{"num_hidden_layers": 8, "hidden_size": 384, "num_attention_heads": 6, "num_key_value_heads": 6, "head_dim": 64, "intermediate_size": 1536, "vocab_size": 2689, "hidden_act": "tanh_gelu", "norm": "layernorm", "norm_place": "pre", "norm_eps": 1e-06, "positions": "learned", "qk_norm": false, "attn_scale": 0.125, "bias": "all", "tie_word_embeddings": true, "parallel_block": false, "init": "normal", "init_std_qkv": 0.0331, "init_std_o": 0.0, "init_std_up": 0.0331, "init_std_down": 0.0, "optimizer": "muon_variant", "learning_rate": 0.00193, "beta1": 0.95, "weight_decay": 0.12, "lr_head": 0.00949, "max_grad_norm": 2.0, "warmup_steps": 200, "schedule": "wsd", "decay_fraction": 0.825, "decay_shape": "linear", "final_lr_fraction": 0.05, "batch_tokens": 131072, "max_seq_len": 512, "doc_mask": false, "train_tokens": 834100000, "max_steps": 6364, "dataset": "wikipedia_en"}
MLP neurons of a small language model. Each row is named by its layer, matrix (up: input weights) and neuron, and shows model dimensions 16-79. Each number is 128 + 24 x the weight over its row's rms, rounded and kept within 0 to 255.
A block is one neuron, or neurons of one layer that tend to fire together. After each block is what it responds to, as a language model described it from the Wikipedia text at the highest values.

L4.up193 [146 126 125 160 179 117 126 118 143 134  85  88 117 108 126 141 139 116 123 169 121 114 102 163 110 114 130 104 120 136 177 132 161 145  89 118 115  91 149 100  95  95 102 110 125 141 149 135 124 125 114 118 112 139 146 109 123 177 146 131 155 133 153  75]
L4.up314 [116 140 152 136 127 146 137  81 127 109 105 172 110 125 116 106 124 136 183 137 152  90 108  93 108 173 144 117 106 106 129 141 109 152 130 113 130  87 131 112 120 118 177  95 142 104  97 165 138 150 162 151 119  95 125 129 121 145 134 131 133 155 110 138]
L4.up948 [131  82 126 136 118 112 135 158 144 118 111  80 106 117  90 135 148 131  95 140 132 152 154 132 131  90 148 113 135 145 105  91 178 114  81 141 147 121  89 120 106  85 144 156 125 111 168 116 172 132  96 135 119 100 140 117 117 114 144 156 178 156  98 112]
L4.up1131 [135 142 100 148  97 146 140 130  99  90 147 157 172 142 144 141  50 116 178  88 101 129  81 106  81 124 139 104 115 127 158 128 107 164 158 146  98 153 101 146  81 109 201 152 136 120  92 117 125 102 134 135 104 131 122 117 121 115 120 143 107 135 129 126]
L4.up1414 [135 114 124 126 151  88  90 135 162 104 150 125 161 107 128 120 104 127 135 146 164 131 124  98 133 123 122 123 138 146 114 143 122 117 146 124 151 195 152 135 135 121 148 150  80 123 107  78 125 133 117 140 120  83 104  99 126 105 124 136 128 118 137 109]
L4.up1420 [137 101 108 146 103 140  92 118 146 139 157 143 134 101 159 121 111 134 107 110 157  98  95 162 119 108 111 143 112 161  95 104 146 158  88 109 150 135 151 153 129 113 129 130 107 164 150 148 103 107 139 100 130 136 148 111 140 133 150  84 118 154 135  88]
L4.up1490 [155 109 177 163  66 137  99 136 148  98 116 144  82 110 163 172 130 158 112 147  86 113 146 164 117 140 135 183 100 123 100 111  92 133 139 130 147 116 109 154 109 121 124 133 140 155 130 137 119 132 143 146 134 125 143 155 139 112 118 148 120 180 154 114]
L4.up1534 [141 138 125 139 106 108 117 126 171 139  98 119  95  73 175 119 111 134 116 125 168 138 124 142 119  97  94 137 114 141 143 155  82 155 121 160 123 165 143 106  99  96 166 147 123 157 128 164 140 145 102 100 151 108 123 129  86 122 148 110 130 135  87 125]
Description: Heading closers, initial B. Closing == or === markers that end Wikipedia section headings (== History ==, === Poetry ===), plus a word-initial capital B in names or proper nouns (Bowyer, Battalion, Bad Häring).

L4.up563 [123 108 152 159  86 147 120  96 122 135 126 154 130 101 122 162 140 131 161 163 128 123 139 122 117 114 110 159 120 141 122  89 154 129 120 139 130 145 165  85 137 109 120 134 145 112 158 118 154 120 149 134 131 125 118 129  95 142 170 103 117 151 136 120]
L4.up726 [140 115 124 117 143  77 117 100 102 105 151 118 146 158 142 142 112 158 127 162 135 136  89 140 134 130 146 155 136 108 119 115 115 149 109 141 113 111 121 116 153 131  98 155  84 117 130 125  96 134 158 168 131 163 162  99 119 117 155 169 123 133 107 140]
L4.up818 [119 160 152 144 170 159 177 116 102 111 137  96 160 106  85 126 141 143 110 125 111  98 129 134  97  64 100 116 109 100  92 101 122 122  92 106 139 195 114 144 141 127 142 144  84 132 117 138 161 150  92 141 133 164 140  86 100 101 147 114 143 133 113 109]
L4.up934 [132 161 101 168 110 120 133 150  90 129 162 155 122  90 131 127 154 127 115 190  87 136 125  69 106 109 130 127  98 100 176 116 132 155  95 145 164 160 158 117 129 135 150 119 119 118 158 150 105 128 143 113 125 178 148 104 115 148 131 116 135 133 135 133]
L4.up953 [ 89  98 117 128 121  97 180 139 116  83 154 178 137  87 142 122 134 135 156 131 182 141 118 114 121 112 113 131 107 141 142 115  92 152 117 117 180 134 179 100 122 138 108 114 130  97 130 173  95 118 137 151 119 118 125  88  96 149 150 108 101 148  81 139]
L4.up1151 [113  93 101 149 119  90 123 144 123 162 135 133 124  33 129 149 157  94 111 127 139 128 129 112 110 102  98 141 130 114  88 125 140 143  74 107 177 142 111 111 122 138 112 107 100 131 121 138 132 153 162 139 149 169 150 144 137 129 122 115 119 187 153 111]
L4.up1235 [ 88 128 136 128 111  86 107 110 111 155 143 162 111 131 150 131 139 133 122 124 158  94 128 106 151 133  58 102 100 152 100 152 105 164  84 136  96 130 141 171 150 125 133 136 130 115  93 123 126 149 112  98  96 124 125 161 157 158 140 123 146 135 122 160]
L4.up1282 [126 115 111 132 128  76 133 123  84  98  86 108 158 124 136 162 134  92 120 135 181 129 110 140 130 152 135 154  98 102 124 138 133  96  94 131 137 174 128 100 104 132 123  71 135 148 148 133 107  71 119 101 147 138  81 142  99 139 145 127 152 175 127 144]
Description: Clause-break commas in prose. Commas, often fused with a word's last piece (Swed-en, Cliftonvil-le, year-s), ending a clause or name before and, which, where, who.

L5.up28 [ 80 120 123 132 101 168 169 151 117 127 138 122 103 149 137 147 187 153 167 123  87 119  70 125 149 123 138 134 111 160 144 148  79 136 132  91 148 149 161 117 123 142 125  99 100 138 115 127 123 149 123 164 119 121 110  72 107 119 109 153 153 115 154 146]
L5.up1074 [141 168 113 145 134 140 148 161 122 129 159 140 111 142 122 136 164 141 171 163 131 154 129 133 125 100 138 100 103 119 157 108 129  98 127 109 198 164 121  96 169 108 154  96 109 131 101 159 134 100 116 109 102 180 103 106 111 112 132 109 119  94 153 142]
Description: Transitive verb completion. Final piece of a transitive verb or verb-bound preposition, just before its object, e.g. distribut-ed, en-able, hon-our, communicate with.

L4.up371 [143  90 137 121 139 111 119 108 145 153 100 151 186 114 148 173 108 123 150 109 135  97 103  90 122 144 111 147 119 124 132 181 137 101 154  98 111 124 102 136 123 152 124 123 169 117 111 144 117 165 159  94 118 162 123  81 128 173  98 112 114 141 113 120]
L4.up538 [128  69 150  83 145 140  83 117 132 133 108 182 119 100 139 146 145 116 185  91  89 125 151 113 163 192 119 161 157 160 144 129 135 112 152 113 129 131 143 130 130 126  98 177 175  96  86  92 139 153 153 131 148 106 137 125  96 164 123  97 146 141 128 105]
L4.up919 [130 123 156 117 118 108 122 121 145 142 162 154 138 129 114 146 133 102 177  95 123 141 125 130 135 106 151 131 129 137 146 159 113  78 114 133 114  97 123 148 142 164  93 135 123 122 147 122 143 169 131 121 190 118 143  91 153 202 151 175 127  91 119 115]
L4.up1052 [118 140  95 116 171 103 117 173 148 122 129 138 160 105 136 117 132 122 143 144 112  96 117 131 115 147 103 145 139 118 162  93 164 119 102 111 139 114 121 128 151 154  98 109  93 118 105 144 109 120 165 156 117 123 144 157 152 105 113 104 141 149  99 131]
L4.up1169 [108 146 126 123 158 153 109 106  89 105 115 106 124 118 131 101 124 124 132 118 122 127 144 126 121 102 162 127 155 120 130 149 113 141 124 101 121 132  97 127 135 136 118 160  97 116 133 172  91 129 165  96 121  97 143 122 122 116  91  89 104 130 125 119]
L4.up1234 [111 128 135 115 143  89 159 126 157 150 116 138 104 126 110 109 134 104 135 129  87 139 125  94  96 136 126 102 154 126 116 117 160 109  76 153 176 101 113 169 105 139 131 159 140 122 137 146 164  83 118 130 165 101 138 148 112 171 158 132 147 145 106 159]
L4.up1407 [ 85 124 107 139 130 117 111 120 129 144 130 119  78 138  87 143 126 107 124 156  93 113 116 116  95 157 119 116 119  71 112  95 110 116 142 109 144  98  99 145  90 143 114 142 137 115 148  92 128 126 149 151 121 130  85 108 146 156 150  88 156 116 179 120]
L4.up1413 [141 112 137 148  98 136 104 134  89 181 110 123 124 138  97 171  91 149 114 136 132 131 158 143 139 161 155 128 132 134 122 118 164 128  79 113 123 132 143 112 120 102 125 105 165 105 119 134 132 103 152 133 107 135 142 153 135 151  98 109 162 138 116 133]
Description: Blank line between paragraphs. The second newline of a blank line between paragraphs in Wikipedia articles, just before the next paragraph or a heading such as == Death ==.

L5.up460 [135 116 113 123 136 113 127 150 119 162  95 149 142 150 110 126 103 166 145 121 132  84 151 101 173 103 129 166 106 109 110 114  94 154 116 104  94 151 110  85 109 124  96 140 139 157 133 116 110  88 132 136 146 169 122 109 136 145 176 127 135 124 172 111]
L5.up968 [146 105 107 126 137 124 130 137 129 192 137 145 131 104 158  94 120 138 135 166 149 110  96 161 125 120 125 126 114 122 130 116 138 166 140 124 147 138 127 128 106 126 110 134 134 112 111 110 135 147 142 168 154 155 120 136  81 119 166 108 156 120 130 132]
Description: Section-header closing markers. Closing == or === of Wikipedia section headings (Geography==, Early life==), plus some sentence-final periods and table row separators before new content.

L3.up316 [128 103 122 163 168 149 134 152 135 123 164 119 154 163 138 141 116 136 152 161 147 129 132  93 134 154 147 105 111 121 127 158 102  84 153 130 103 143  92 136 124 144 123 126 145 100 113 110 150 107 149 101 158 135 109 151 116 141 145 126 106 123 156  94]
L3.up1314 [123 138 144 144 132 136 113 154 130 102 142 118 183 121 111 166 151 132 139 106 147 101 127 120 124 147 115 140 116 137 175 106 119 131 163  78 132 121 114 117 111 160 142 103 116  92 127 127 164 138 138  86 151 112 114  87 105 152 163 143 111 150 154 107]
L3.up1335 [128 131 122 154 146 135 132 136 133 121 134 148 145 176 115 119 160 136 156 116 114  95 153 107 107 128 152 133 126 111 132  88 133  74 162 131 110 137 102 129 123 145 134 102  97 145 106 143 140 129 102  97 177 120 119 130 128 104 164 127  54 128 178 101]
L3.up1397 [133 144  95 139 153 129 153 139 125 119 127 139 156 189 163 157 136 100 139 127 130 112 124 113 122 136 159  96  99 120 149 153 152  67 121 110 141 132  73 166 131 126  93 105 135 160 146 119 123 115 148 117 107 147 115 111 115 113 136 136 115  92 146  78]
Description: Verb stems after auxiliaries. First word pieces or stems of verbs in verb position, mostly after to, would, may, not or a subject, e.g. contin(ue), cho(ose), cre(ate).

L3.up799 [131 117 135 130  83 149 112 129 141 125 115  99 117 102 157 100 138 146 125 164 137 112  95 111 137 142 111  90 119 159 131 101 132 149 118 114 116 153 132 100 137 116 143 127 149 110 145 125  97 139 115 129 128 114 105 144 124 147 141 146 110 109 132 122]
L3.up938 [133 130 120 132  93 132 100 139 105 144 145 131 140 138 145 107 190 109 148 174 157 159 118 115 142 129 138 140 129  77  99 127 127 123 190  85 163 169 116 126 138 167 159 125 136 110 118 114 105 152 128 133 109  89 133 122 149 138 140 119 116 105 133  58]
L3.up1189 [188 136 119  98 126 120 139  90 115  88 151 113 181 158 145 102 127 129 122 135 108 147 130 121 163 171 140 119 129 138 151 143 117 124 126 142 107 162 108 155 149 135 107  95 133 137 131 117 105 142 142  89 117 119 100 145  99 166 152 155 140 140 125 122]
L3.up1201 [104  87 143 146 133 121 108 156 141 132 159 112 154 136 147 150 117 128 113 125 116  98 129 102 110 147 105 132 172 173 109 140 138 151 136 153 122 115 104 119 109 134 144 171 149 133 141 124 113  66 125 110 128 106 104 117 140 124 133 159 134 101 137 117]
Description: Verb inflection endings. Inflectional suffixes ending verbs that introduce a clause or object, mostly reporting verbs like st-ating that, argu-ing, sugg-ested, conclud-es, plus "announced that".

L5.up189 [130 110 115 104 105  79 162 125 178 154 103  85 113 118 144  90  89 137 154 130  85 119 101 150 109 149 117  94  86  82 152 130 159 141 163  90 140 101 174 155 137 103 136 145 143 105 134 154 139 120 150 118 121 139  88 153 123 121 124 112 119 124 133 145]
L5.up838 [124 107 119 112 133 113 145 140 119 149 156 143 141  98 119 142 125 140 161 182  71 142 140 113 134 121 138 121 111 144 161 153 143 111 113 133 138 113  60 138 140 137 186 106 138 127 150 161 153 128 188 112 123 101 146 111 121 121 152  86 128 143 136 125]
Description: Blank line before new section. Blank-line newlines that close an infobox, list or table and come right before a new article title, section heading or paragraph, e.g. after "- Website: …".

L3.up1046 [124 144 114 128 123 145 147 114 125 102 131 141  92 112  90 154 149 116 159 158 132 145 129 127 116 117 166 105 112 147  76  87 129 108 112 135 110 131 120  98 124 114 132 158 130 149 134 102  96 122 182 134 154 116 107 107 135 158 142 124 156 126 153  85]
L3.up1249 [155 132 139 106  88 148  95 122 140 121 134  82 114 129 107 150 111 108 119  98  92 168 133 110  79 133 147 115 135 131 127 101 115  78 161 128 143 141 104 138 131 137 153  90 149 136 147 138 104 122 132 114 157 122 129 122 150  96 150 169 164 128 128  89]
L3.up1353 [104 135  89  90 153 147 109 171 144  99 139 137 114 150  78 133 129 111 149 162 143 121 120 141  84 109 111 113  96 166 112 128  95  94 124 136 141 152  96 136  86  98 168 172 121 137 123  87 105 148 149 143  94 178 157 127 142 174 120 140 171 107 135 110]
L3.up1405 [157 112 121  96 111 128 112 173 113 155 127 169  78 145 142 138 102 112 120 180 131 120 134 117 133 102 142 117 125 128 102 115 112 130 158 132 110 148 131 149 143 126 116 177 143 127 112  99 103 118 176  86 173 141 153 139 174 122 105 125 131 126 117 128]
Description: Biographical predicate continuations. Function words and verbs that continue a biographical sentence about a person, strongest in education and degree phrases such as "Bachelor of", "degree in" and "admitted to", and often "He was" or "She was".

L3.up73 [128 171 118 103 115 110 159 119  96 142 135 132 125 186 135 122 117 128 129 128 167 161 108 133 125 111 147 135 128 100 149 107 136 122 142 114 129 154 118 115 140 103 114 105 114  95 125 116 106 162 116 143 102  96 111 120 144  59 105 119 136 120 161 107]
L3.up113 [123 121 104 153 117 139  85 115 103 104 164 120 104 108 143 126 108  89 121 144 153 159 119 136  94 118 101  93 128 129 143 118  89 108 152 158 155 136 147 153 154 166 128 173 144 117 119 117 117 149 120 125 108 125 119 109 126 159 140  81 104 145 161 126]
L3.up185 [166 120 133 124 115 164 170 206 134 171 147 184  92 142 148 124 157  95 110 114 147 139 131 155 146 120 142 163  85 124 140 113 175 119 122 142 159 152 109 117 104 123 111 156 109 146 140 123  88 144 132 125 103 124 102  95 111 136  88 149 117 142 145 119]
L3.up254 [109 140 114 132 151 173 146 126 130 139 160 159 105 141 118 147  99 143 104 125 127 177 133 145 131 111 206 154  91 135 122 166 145 145 139 102 152 124 116  74  96 147 130 148  93  84 145 117 139 127 133 167 126 157 145  99 103 121 124 134 104 107 128 125]
Description: Token right after a number. Unit symbols, table pipes, brackets, and words like in or of that come directly after a numeral in stats, census, and tables, e.g. P/sqmi, km, 3,400 in.

L5.up598 [130 113 137 157 147 130 134 138 148 142  97 101 118  92 153  80 170 169 143 147 121 112 118 108 131 155  95 133 121 113 158  82 131 160 117 164 135 100 128 137 151 133  78 112 116  99 165 145 118  85 128 121 164 157 152  59 119 131 144 111 130 115 104  99]
L5.up818 [137 107 123 142 179 108 141  90 107 111 129 118 114 127 163 142 134 123 119 165 169 155 125 113 117  76 126 121 112 161 126 123 137  90 127 128 143 115 109 133 138 125 105 164 109  98 135 121 114 109 115 114  91 147 144 148 152 150 125  92 133  88 134 121]
Description: Clause-continuing commas. Commas, often fused to a word's last letters, that end a complete clause before more is added, e.g. "yellow, but", "battle, most", "sunny, with".

L5.up1292 [138 117 108  93 165 125 125 177 139 116 157 142 124 123 125 147 130 153 166 130  82 104  64 121 108 161 129 172 135 100 150 122 148 135 146 151 133 149 120 105 119 112 121 112 148 147 122 137 141 122 138 116 158 150 104  92 124 137 143 119 112 104 123 119]
L5.up1451 [134 133 109 125 151 145 159 126  67  93 160 124 106 131 136 115 152 148 171 133 141 137 106  99 128 134 126 130  88 115 107  41 135 102 103 132 137 147 127 150 173 157 131 110  85 140  84 139 106 144 100 154 134 134 134 123 152 105 115 101 153 114 133 101]
Description: Reporting verb endings. Final pieces of reporting or action verbs before a clause or object, mostly speech verbs like st-ating, st-ated, sugg-ested, said; also decide, wrote, awarded.

L4.up127 [127 160 130 113 103 159 157 142 115 128 160 147 155 185 110 139 201 130 106 156  97 148 110 115  96 106  94 132  97 106 133 115 118 116  82 101 155 156 137 140 164 111 165 156 147  67 126 114 144 153  75 111 135 125 143 129 153  90 150 143 161 145 126 128]
L4.up188 [113 128  85 120 151 130 120 154 122 112 172 111 135 130 135 168 151 164 128 143  92 122  73 110  88 138  95 129 137 104 106 113 124 159  83 132 122 119 130 133 159 186  94 103 164 153 150 159 158  95 140 126 135 133  53 130 133 112 143 118  84  92 144 106]
L4.up427 [129 151 139 127 132 127 102 158 119 140 113 115 159 124 120 130 169 123 117 120 122 123 144 126 112 126 154 112 110  70 148 129 125 145 123 103 143 126 121 139 165 124 139 138 136 125 176  97  71 146 132 102 130  96 126 156 144 135  96  54 114 103 142 134]
L4.up639 [137 167 153 119 124  85 110 116  99 136 148 115 128 152 143 145 150  98 161 149 137  86 118 118  90 134 108 127 137 139 123 126  87 122 109 121 133 120 169  92 170 171 129  92 119 142 134 112 158 114 105 122 109 147 154 157  90 162 150 103  92 101 124 124]
L4.up769 [106 151  99 127 119  85 149 130 142 173 112  97 132 104 147 113 161  87 122 129 119 151 111  95 133 102 112 163 109 102  91  92 139 110 131 177 130 174 121 165 190 166 109  95 119 144 113 102 138 112 117 119 110 151 118  85 143 146 175 120 111  96 167 133]
L4.up810 [175 134  81 123 109 117 124 126 130 157  92 127 161 193 117 138 182 119 164 161  85 118 114 120  82  96 131 117 114  95 123  99 112 167  94  78 130 134 153 134 104 120 100 126 108 129 160 124 111 113 106 128 122 131 104 101 150 105 143 150 116 137 115 118]
L4.up1170 [113 146 105 117 131 108 153 142 116 148 112 129 139 128 148 126 172 141 127 124 114 151 117 129  91 167 139 137 131 118 133  88 113  91 150 153 101 154 133 128 127 119 108 174 146 126 135 133  82 124 102 142 175 112 128 130 133  93 133 126 150  90 143 136]
L4.up1224 [109 174 111 134 128 100 145 144 128 137 149 116 100 153 109 137 151 108 128  89 160 128 139 127 115 128 132 176 120 174 123 116  91 102 133 162 119 128 169 102 145 104 133 132  99 106 108 141 156 102 125 112  98 131 162  88  93 116 170 111 121 120 128  69]
Description: Transitive verb endings. Final word-piece or inflection completing a verb that expects an object or that-clause, such as enab-ling, allow-s, sugg-ested, announced that.

L3.up322 [170 151 140 178 134  99 118 130 122 163 172 118 157 112 160 137 155 119 172 108 101 132 164 104 128 106 115 142 162 101 144 120 129 101 133 146 103 142 114 132 151 181 144  93 118 102 130 125 121 156 164 112 141 120 157 153  85 162  90 102  98 121  67 125]
L3.up323 [129 148 143 113 143 108 141 119  97 152 171 171 175 159 133 117 155 152 131 120  96 137 138 128 148 130 140  84 119 113 101  85 138 113 139 117 134 138 144 134 167 131 112  87 114  98 153  83 132 128 138 144 100 113 118 115 123 164  85  88 149 116  97  96]
L3.up1359 [139 110  81 119 119 111  96 105 124 109 145 140 123 198 139 137 130 140 159 182 160  75 137  91 141 125 102 116 121 157 116 168 115 163 143 111  99 178 118 112  97 163 100 128 127  96 150 134 119  82 155 156 124 139  66 108  71 126 106  97 120 125 132 120]
L3.up1499 [120 151 141 138 112 111 140 119  90 130 155 141 136 130 160 120  97 119 167 136  96 151 129 110 124  85 116 141 115  94 133 120 162 140 117 130 127 121 115 125 144 131 161 169  88 114 130 140 132 151 109 125 119 111 141  90 153 154 146  73 110 159 148 185]
Description: Clause-boundary commas. Commas, often fused to a word ending, closing a clause or name before which, and, with; strongest after and, as in "and, by perseverance".

L5.up135 [173 130 134 170 110 124 155 118 114 162 140 186 131 141 138 133 129 176  89 111 125 110 112 125 132 103 162 111 115  91 128 133 149 142 125 163 115 169 134 101 103 122 148 143 107  82 129 115  92 129 134 128 142  88 108  97 127 132 167 139 129 117 104  86]
L5.up755 [ 92 141 115 141  78 138 116 103  82 167 124 170 130 119 136 110 129 148 150 109 131 106 150 120 123 103  94 135 137 102 106 142 130 138 130 124 131 103 148  94 119 123 151 115 148 119  71 101 120 147 136 139 139 133 158 150 130 132 148 102 128 117 154 137]
Description: Education history phrasing. Words in biographical education passages that lead into the school or degree named next, such as completed his, studied at, Bachelor of, degree from.

L4.up216 [ 77 176 150 131 120  60 164 105 115 118 136 126 112 130  75 140 105 137 155  91 119 126 109 108 137 121 117 134 117 128 165 122  68 120 119 128  87 135 152 123 141 136 124 131 139 111 132 157 144  86 147 110 124 148 157 118 166 136 112 133 115 132 112  74]
L4.up353 [104 205 166 130  97 116 155 101 134 147 116 141 147 133  69 148 148 112 168 124 114 175 131 120 126 118 133 165 156 162 167 140 108 101 150 109 132 100 139 145 141 118 134 123 127 103 143 168 131 109 164 136 127 121 142 130  76 147 112 128 154 118 130 119]
L4.up410 [120 154 121 120 104 130 158 147  90  99 142 154  72 122 131 142  98 146 127 148 142 176 118 153 137  98 121 133 118 117 100 152 110 128 143 159 123 146 131 109 105 153 157 129 138 134 166 107 140 137 202 102 165  84 120  96 160 105 156 155 120  78 104 141]
L4.up697 [110 134 131 130 111 113  90 150 110 128 101 113  77  92 115 132 167 128 137 142 141 134 126 108 123 112 143  90 154 130 165 131 107 110 117 133  99 119 137 115  73 144 122 148 135  94 136 133 104 124 131 116  98 130 160 136 160 146 133 122 110 105 142 145]
L4.up727 [117  93 106 135 116  96 110 130 123 128 121 153 180 171  60 114 137 151 140 150 125  92  98 131 118 132 136 142 171 112 143 132 137 119 160 123 132 104 197 115 142 150 161 142 131 112 133  92 152 164  91 118 110 104 124 171 138 124 162 162 146 137 121 131]
L4.up740 [141 111 147 134 146 119 134 128 145 109 138 123 132 141 123 135 155 100 156 123 101 158 153  96 113 112 115 109 169 124  87  98 110  96 116 105 116 153 104 113 133 155 123 105 114 117 118  90  92 124 141 113 165 138 115 116 151 118 152 131 149 180 138  96]
L4.up1313 [134 114 101 120 107 123 144 122 102 149 179 131 122 161 135 145 108 133 121 132 176  72 129 115 115 158 156 137 114 104 167 120 144 166 155 209 104 120 106  89 146 130 134 127 150 132 127 119 176 107 133 112 158 159 111 145 123 156 130 101 126 151 126 124]
L4.up1366 [141 125 118 107 111 147 134 168 119 105 137 132 104 132  83 166 121 101 136 142 110 108 140 133 140 100 123 115 128 143 139 142 101 109 126  73 135 166 134 143 102  98 176 189 149 164 152 101 139  83 109 111 118 106 109 171 114 113 144 112 136 131 115 137]
Description: Institution name anticipation. Prepositions and word endings right before a school or venue name, mostly in biographies: studied at, graduated from, attending, Alma mater:.

L3.up433 [113 101  54 156 102  76 117  95 107 155 129 125  96 141 157 118 112 101 144 191 144 108 118 107 132  88 121 143 107 152 127 135 130 129  85 105 135 144 139 192 108 127 163 175 112 116 145 136 114 172 169  98 109 174 106 127  92 182 107 117 106 115 103 137]
L3.up797 [156 123  95  82 124 151  86 126 105 130 110 121 120  85 113 159  94 144 104  82 125 147 120 134 118 138  68 123 137 150  81 106 141 111 119  92 119 116 117 154 100 146  96 154 125 127 119 164 155  87 128 160 150 124 141 126 157 166 148  45 131 156  96 124]
L3.up956 [153 124 167 110 156 125 180 151 132 108 130  81 136 117 127 134  90 141 139 100 152 119 126 117 203 143 102 129 129 141 148 111  96 118 119 148 128 122 125 132 109 110 144 129 152 152 123 144 113  81 115 134 150  95  81 121 123 213 108 104 108 161 129 113]
L3.up1296 [140  81  90  88 138 133 109 133 111 138 123 107 107  82 151 149 123 137 166 151 143 111 135 134 111 139 119 136 172 102 129 104 149 112 113 151 143 121 101 143 129 112 132 103 107 100 126 164 129 136 128 103  93 152 150  93 146 155 121 124 146 148  70 124]
Description: Blank-line paragraph breaks. The second of two newlines forming a blank line, especially after infobox lists or tables, just before a new heading or paragraph.

L3.up991 [158 120 133  68 148  90 117 111 111 137 124 109 128 127 156 141 140 155 141  74 154 146 125 158 109 116 135 132  91  96 149  90 155 153 113 132 137 133 127 176 132 110 110  93 146 132 121 124 133 108 114 116  89 125 157 110 150  89 114 140 118 114 127 114]
L3.up1032 [148 117 138  79 145  91  83 143 149 119 114 101 179 119 107 146 150 133 148 131 123 146  99 109 133 146 142 152 115 116 142 110 117 115 143 127 113 170 146 100 135 162 111 128 178  93 139 106 109 153 134 135 135  94 137 132 103 153 135 149 161 144 115 107]
L3.up1281 [126 158 162 117 132 125 133 130 147 139 145 133 161 109 130 136 124 131 124 127 134 155 138 162  96 129 126 100 144 132 151 128 116 108 114 161 123 125  76 108 125  82 125 137 148 126 143 110 136 109 135  94 118 160 113 112  98 162 130 117 158 130 117  78]
L3.up1395 [109 138 167  81 175  90 155  95 136 147  99 132 153 111 112 129  93  83 187 178 147 132 170 131 175 119 137 142 114 110 160 134 103 161 171 116 151 133 131 106  93 124  92  96 151 109 141 137 115 100  84 118 131 136 129 106 135 141 119 158 133 147 134 113]
Description: Section heading closers. Closing == or === marks of Wikipedia section headings, strongest after biography headings like Career, Early career, Playing career; weaker on table pipes and line breaks.

L4.up177 [113 147  99 170 155 152 136  98 157 124 129 116 105 160 149 107 169 181 116 162 104 126 130  81 123 127 110 120 138 154 131 133 112  94 132 127 123 118 110 122 140 133 136  98 101 102  93 108 148 132 134 107 115 122 182  99 131  86 135 109 135 133 156 107]
L4.up295 [121 129 104 104 128 159 147 132 116 141 147 108 101 111 139 124 146 154 143 113 136 117  93 134 130 146 143 115 112 131 174 116 189 107 128 142 141 115 108 155  98 128 142 119 117 131 132 131 122 109 128 121 138 155  91 151 135 136 119 134 121 129 134 151]
L4.up385 [127 149 154 101 115 163 147 156 103 125  77 126 107 176  88 136 140 145 132  74 144 141 115 116 131 146 127 138 120 133 108 137 170 137 125 106 135 141 107 134 135 124 188 104 138  81 109 140 152 125 139 163 113 120 150 101 161 125 148 115 116 135 116 163]
L4.up497 [162 127 125 133 140 153 137 140 159 114 155 135 157 149 153 124 109 125 118 148 150 204 108 123 139 160 134 116 153 159 153 120 128 190 134 133 140 182  59 131 115 146 107  94 168  80 107 139 130 102  93 125 125 128  87 134 160  81 154 146 153 175 124 171]
L4.up610 [128 130 149 147  98 136 114 151 101 120 120 113 112 110 114 116 122 139 158 164 107 131 149  95  87 130 132 147 127 124 128  98  98 118 132  95 149 137  75 128 141 141 168 140 127 168 143 133 121 107  96 155 125 153 153 136 138 122 163  58 119 112 165  93]
L4.up793 [174 108 135 136 153  95 145 114 119 101 186 165 150 140 101 121 119 152 135 158  93 118 118 146 104 117 168 126 142 118 125 141 138 122 127 101 142 171 115 138 144 101 114 126 132 113 114 142 132  96 133  98 158 143 151 155  67  98  71  73 142 137 106 111]
L4.up1085 [124 128 146 133 162 127  81 132 110 111 134 162 183 172 113 154 173 131 138 144  96 141 118 101 124 138 147 116  99 118 168 129 101 107 137 104 110 183  89 103  94 157 119  81 122 113 102  63 139 110 114  59 131 123 114 119 135  76 122 114 121 139 138 104]
L4.up1297 [135 150 132 171  89  98  91 126 141 131 122 123  95 166 152 134 155 133 117 160  66 165 145 114 126 115 127 106 118 119 104 114 136 157  88 152 138 125 115 132 131 111  92 134 131  66  76 151 120 138 143 128 147 125 187 147 165 120 110 158 122 157 101 112]
Description: Mid-word verb pieces. Word pieces inside verbs split into several tokens, mostly after "to", "not" or "would", such as celeb-r-ate, contin-ue, pacif-y; also "and" in section headings like "Background and release".